Part of a small language model's weights: 666M tokens.
MLP neurons of a small language model. Each row is named by its layer, matrix (gate and up: input weights; down: output weights) and neuron, and shows model dimensions 48-175. Each number is 128 + 24 x the weight over its row's rms, rounded and kept within 0 to 255. Numbers have three digits each. A neuron's up and down rows have the sign that makes its largest values positive.
Before each neuron's rows, "fires after" lists the tokens most often just before its 100 highest values on Wikipedia text that the model never trained on; "fires before" lists the tokens most often just after its 100 highest values on Wikipedia text that the model never trained on. A number after a token or word is its count.

fires after: " |" 27, "W" 14, "E" 12, " digital" 4
fires before: " |" 32, " /" 26, "," 7, "." 6
L3.gate311:106120147135166131093096123139126112116128138112137111090106111107123161096129149109134131153149128144106074109093159090127135144128149073145087111121163091149134152113111154145159160167123089119136132138170162136097142151113134103112094091123137129143137099113158107123111104089148144124115108108132151125159118108135098125130110136167115115139110138147119091133110122167162105129153
L3.up311:127123120096121108106097145124117114126107137110119150134111109137154146117124144114114154180155116096143109104157110114148132142140107121130138093121089106180117097149147145130146120138125127098172130114129161150131112119127110086127149147128103128127158107111167104140121132102105073146187130121166130161158121104167096165137123126115178134146137084126159117138124114098132089122126
L3.down311:146131129128123159136183096117131108143133135109123125132140099144155110127141124135133128097162175146086139140101147177130101130112136195139119172172107116095150166145113110111127099126147143152110176125135103100153095154122118170112107115166153124131089142123105149133135143102139121128115130149129141125143115135113164157103117131119113129115119156115105153114146148122095151122153

fires after: " |" 96
fires before: "." 67, " |" 12, "," 4
L3.gate1524:116163087131108110141098097179123138119138121104137125121146116118123115135181161133127112161138141173130100119115123137136138144126116115103140094144115142113115133122117113136138130132132161143141158078103126132169113173127140111087077148136167143212098147152150146081147123093160167126129140106122116131143092133089146146134116171130114120171101158121118165122143130131140135114120
L3.up1524:129149131108092129086077097183107090129128152163111166086150134135133179111125142131102094114120112158131108095136139125131155126153094101150102135118134097135154119164128136129118172147139106091123134135143104091127136132129161111142126100090132140115151117125134161124157092129109144116122151151167108105139160155157135123151139133155106108161126159084120174153204165111151168161147
L3.down1524:114118095154173135194153138108140168133126100110160155129141122127132121160134156151141075152152175151146149128167109117113123130100115125119126104164120140141072112084128089119178116118112155119106141098138159129133086120132113141119129134143130087166095125118149075108104113061144134135100133118083115125134097108119135105104116113140131140091133110132141112087077121149108099069149

fires after: "," 22, "|" 22, " |" 11, " September" 4, " -" 4, " (" 4
fires before: " |" 45, "\n" 10, ")" 9, "," 6, "." 4
L3.gate370:079148133159142134152143110092109140137146124103161107160108132118131112092166155148101119137091125129099121169087137137113122153174126123141151132139120116092132160111102121114123170103141147132145144139144114136110145130114132118119162137131088130120165174141152106099155127149127127133101117087183099166059115115142113154124139167152178077143118130118126179179145130133119131114162
L3.up370:104127127140126137137175081129114138154148139148122160138122110115133133108213160132117108116139124098080120162129146098145113145137139123116152141118136093089132142155111139140141207139120116123125132124130093178095140099145106125117164126157112173142149158149147119129147108166101127162107145139163109115073118100156106124100128169126130107139135118139165160171121159140137128162136
L3.down370:155102106145156156116120191155127123109105115122116126147128172161138147146093107132088151158128116153209126072128108131103189122088138181108114071146152176121139120113149140148133079099141104124131114132136102090100131121121155121122087124123117127114119113080112180115097124114136128126124148092093161124195158152098147113171138090135108146097069120094118116106132108113106153110112

fires after: "." 63, " In" 6
fires before: " |" 36, " (" 8, ")" 6, "00" 4
L3.gate443:154130103117187140146148134138101115126079166109158173123151162112106179099083105148156073146110180137138102107093085106127118120128117129140140134124144143134167132137140145119135089065136116069120130111168166143143145161122118127116117102154159116146168134149106140139121057116125126179093130046159137128134133174131099112126107092116134116129110127118155113122095109105129143087099
L3.up443:130097121114120121128085120125109146162179130123107104149132131103142138124105120150146131111112164127135145114135130160147111098115114138104123078134144111105102107126105115126151127124132119138096139147142122191104124119108128121141066119175152165146102117096171111139181089136106117140065134072089127142152126126124157134161163153159129115150106159129120133169078113103127129113124
L3.down443:154144089104109125094153136123138117095094145115128158104102114129135105117144178075135110132135110134108085153122156120122142170140149079099114148133134159094148113119149169120121140099187144143187125125114112078173142161129108111088153116079118119134132127140117161155113149119110155117148132142170115156129139157133089093136100092084105129104141094162117138119145167138117171098073

fires after: " |" 38, "W" 15, "E" 12, " –" 4
fires before: " /" 26, " |" 24, "==" 4
L3.gate740:110146120151145129160131165116115117095117111100135132126127115094115155101151148131113160088125139112107106137105131117095127139144151079151156182110165107148126114081114101145134150170118117123101119136122104154117104106107102122160143108140097133138108135114116140070129142134142151103149138121102100119093170126162088141111118133156122128114113110134147096136176122099130139112104
L3.up740:106147146118119112138146111116142156178157146116120131126113109135133134155120147112132145130142147130143120122169114092136142123092169135105123153111159170084121129134133079118139123145130116097114126103097109140128138133095132165151123109098149153130154107147146112131137095123166117114082150111110140152154128167141071121142114112145145125128148143133148126138164093152139110185110
L3.down740:144154122126162151139064157137158114139099134103106105142144194123164124126135118141155133140139132157106092125097140163144141128123136138160142125117055108146123153148148200128130160120130121178142146154138135135122118166168104100142124121197124096099142136123142161118135152124112107139135112153163095115107141102116158132149140125121149175132122147150136148097092158114137163090116

fires after: "″" 26, "°" 26, " ISBN" 5, " surr" 4
fires before: " 94" 13, " 5" 13, " 11" 9, " 88" 8, "W" 7, "N" 7
L3.gate54:137137168117121169124130166124117112161104101149148137161143124121104139155136146135123085120160161165094071113130153159145146152124118089155128103158141129102144135118138097123130128101126154137158119133092078124094120091119121108164136128116126125173126088149127162064157171092155121112101122109127116111127179134103142141113150085112121095128129163157155109118165141091114167155122
L3.up54:115146155101087103135131115134119084139081095128156107150113136111146134116114144097112158175138090122132090149108151152120089106127132137154097090124134113160121130068105147129148154061142130121124110143189100142130131132120138094133151115120082104105138109134114101108079133108113124082149137126116144154105116137114148107111083176114107111156139153126115098111156116113117128113125
L3.down54:168132087132141113171129105132154092151136127139148123152143153124092169081132119141175127147139129130112172130139114131128162146142137097118171152107135102126101109110108107164184105176128099099102165132124071128119111123136165143147103149123132121173148103145111194110166150154134154164108119097134098124122112138129064137102168106129137076106094108143149181157122097104130104103072

fires after: " |" 31, "W" 14, " 18" 6, "|---|---|---|---|---|---|" 4, "18" 4
fires before: "|" 29, " /" 17, "-" 13, "\n" 12, ")" 10
L3.gate656:102120110128147124143174123149130151125125137088127145146119153120082162132172121109156118200106134074080105108107140100134134124144151132123088097105142162134184120145086124133133135124120154117116114103104100141098135097109101141153072127141121096183136120138144134064089130132120127167136127110147163147149139097135130107117135124129152107143129144126120118167135120116135101130119
L3.up656:099117111154124123130182121166137145122128123099137120147117155133077146136185116113135124166130130073103094077104138119114145136131158149135081109114136143133186118152097155145134129144130153123116119112108105131100137077089100129117068145139136095181142122121140146058111137143123110176124139113156164140153152095110131115120138111140150114150138149128127104162106127117134108124120
L3.down656:136100093164101122128115113128134111148111115125118103136111124186143107141111120141098160117154120175119187164135145134140125124119120150121140146166137129113094128117113097136124092131131103127118126139159077111139123073138152119144132139144140120109124160119112197179164125109121117108149095165092100117109118136111098143146089123112125208067138081143109141074135145122112144132142

fires after: " |" 27, "|" 18, "-" 17, "\n" 10, " Lin" 7
fires before: " |" 35, ":" 14, "'s" 8, " Sw" 7, "\n" 5
L3.gate546:144107105148125122128119130146166134148108106097094146128182094099110095130166158119107098116143146133157105091123097162135150124138115162148104128141132194122128142106130135083150156123129112119100132124134086105160158085121115172145106151135121132169127108097123140121114107104101152138093109161149140079124090140128147171144087131126124095126091146120154150137116137104179108125155
L3.up546:131136143106113117133159154146130106136138098159137156131155120100123118086139128117102154142166123160149111065148113121122109143110091146161065078136130171131169139176137121111114157100117129151108131135119103114099136115108110138147109099156112145128117134159129130102123128134130184097153138112135160094142135133125143183126111162099156082159104088121074139072166106162143135133119
L3.down546:113113088175165117124148130139128143144102161133130156161091138112155138132135105161152145143103128143096141164121131113104136120145146112102148149112135122069091125121112124133145094152143126093138144096081113144103156129112142135115154154090148179127097141100158169132100132137121094166119102127140064177122117168166129090097143110148093132133169150114173119162091103099115086161148

fires after: "," 41, " March" 7, " September" 6
fires before: " |" 28, "," 20, "." 14, "\n" 11, ")" 5
L3.gate695:160148136135110129135149158119126087114139157124146131127121121151124145110108142130114126149122110139119102142146115134167111116185167124132159091112111100136132154139123151095109110091166096128125118109115109090137080163141110150118112118166093108115100130182108158132156126134117098176159158101196142118136085091157115142132144106104153090172092107128131127159127123122131132128134
L3.up695:128120105129138146110141149131140110115170112145113124105109137133130091141142129127146131135100134164128137147102119142121121158127147134153128116143144134116142144167093137160104113129123116155143128202105132113097109138120127143150132161158176121148180114132113151125169084139104101107132120197137122085128173079153102139130126181117146142131131116128123180122133144168089108066124
L3.down695:121137116135091063147092129181119108127135089123143141149166123144113175133073127117104100155152109113118114123087120126130115096131113146117136093123115158085113106100167154121150110100104134083111090103131107094134159128114144102116123121149101147146050138098113147148109138151130100169142091085101101157124111170095124115174130098176099131119094144089134093159160113057161133167114

fires after: "." 84
fires before: " |" 45, " (" 10, "%" 7, ";" 6, "." 4
L3.gate154:131139117099143149158110135116104152124150119116157080133102122130113139120129118120120130189083128158089104148153104116186116113100108141126141142112172120130171138144126143126145136108112173145148118109142096125125150107110155117141155117155165117104223137146135169121184143167113158120127146109114113136169134118148128122132103157103113097138140105135108139156110140113152145085114
L3.up154:118135197116146115174120102133127136143154115138170131115076134094101149117151092146112089164135123093115065139127104121096119090136119153157104100150129121115197107139169158130122125084111142153166129091184096136106126103127133150113119133134126130127176117105129148142137139159127126103188140117138129139159136127173135126127113111126144112156136130118138116107105158123143121114140
L3.down154:106155125137131091106141146140124146086168104146084157100187108140140135168087105110139143131131138124124113143147131116103161119162096096100147159140134140127100112086130107118129128134154182127102115130065144121139161135104154130115158148122115147162063161155112142160114169129131102186096118107104109132096089148147080142103176132123122117116133089102126152123124127091152124130110

fires after: " |" 77, ":" 10
fires before: "." 41, " |" 14, "," 7, ";" 6, ":" 4
L3.gate151:134102064133148093166118101159113116114127158147142125133108132112118117141130173151107119124128153217069155112110124131122149122129111129140145097143103115134132158078187126155158127163110083127145111080137106119133125147127150158125110096127118163144142127169101170096138148121124119150142152119124082072130126136105155133152131105165148105139126116112123162129171163160118173127126
L3.up151:124146107098134093149078097167129116157140163142124108134097125123091126066095144089125135137144133197121134120109133139135101166118148091131118107143113094114153145150137152116130152173127139137148144121124119091097104124149163148114099093102146107139085157166155137153146134127114163139159129108139098135130151108105109150140118147130118102164127083115102142124148146137120131169130
L3.down151:120108120116172145126172143087135141153123100104141131141107154136132118148142116173114095118117138107133103131136163111132149119132121141128118150140122127140106091085107121181186115127124099108121109112172103109168124121109089111138150143120111126101139124106106084121110115115092102150076119109145101142144141111145150089094145105106178150084118131126172125111087092132128125082130

fires after: " P" 20, "W" 14, "E" 12, "/" 8, " j" 6, "b" 5
fires before: " /" 26, ")" 8, "d" 6, " Ah" 5, "er" 5
L3.gate204:111110142142124144116131129143126116119143133158160139078162184107124136147165117090162101111151142118126121130117125124141119166125141127097145108122166162154141132133148110128105152185097166152147087140083118133060114088112091135165108127151071130088134131098124160122135152129117119105129122132136143090128143158134103130128099142105179109149108111073157127154194112067130119143136
L3.up204:091156103150093131142136128161126091121132091124108109128114137146098109109128165139093116139107138124112102128160109137107116119145098063165117122129100108128153115126106132142129157120157125163070136182143131122139150181159171159114133119127116158129107132118119138124111140150157147115137091150110144134133160095116137088122119152111138146107132140174166135125080161097106115104130
L3.down204:138140086083170154136118156110165152159091127133078143152135123110159154098116107121099134095139102148107121117092163060110131140133171177121131162120134095135097144134117116110131110084119115126134131081139147173117117145141138146143129131091148110140148134140150126150135135128110126106141140079120141134103106106127129155141105101139122114145131131096094099160152136127118122139141

fires after: "N" 41, "W" 14, " Robert" 7, " National" 5, "E" 4
fires before: " /" 18, "." 17, "°" 16, "6" 9, "ir" 7, "'" 5
L3.gate712:146114111155129106122153128143134114143116151093111140130145116128120111119144136115142181148100070107094154102130102181131116138146130147128109138141115129129095142136079106117139123077108091122147120135083129134122165132119123093167097136127121115145147132134106134054092120153129085117163108126153155117153141162168172178132137126142097084140130100133110130122192141162155147135120
L3.up712:109107130174151140145117117086107119116154111142115150122117118158110155148077089129119109134098138112104090121131116135151106111146129154169189114131110112114134141120141169136112084103096103114145149118111117116126127124157113131110053067054058133125122179143134107101125123131147078104175153127144157080142130101100122104127106155117087092116145117126121124121086131124138094145130
L3.down712:189133136108093117102081162132148116137116159097142107115111137104134118115142127160134109121145103060159138114177134102092148109117123123139086152119135167117158101146131144142130129132128132136133131132117141163146083140144134104125172168152180086146125038150114112124151104126102174139073138133120078149137134143134115143165143128126147209118082135113121154148140125149073108095154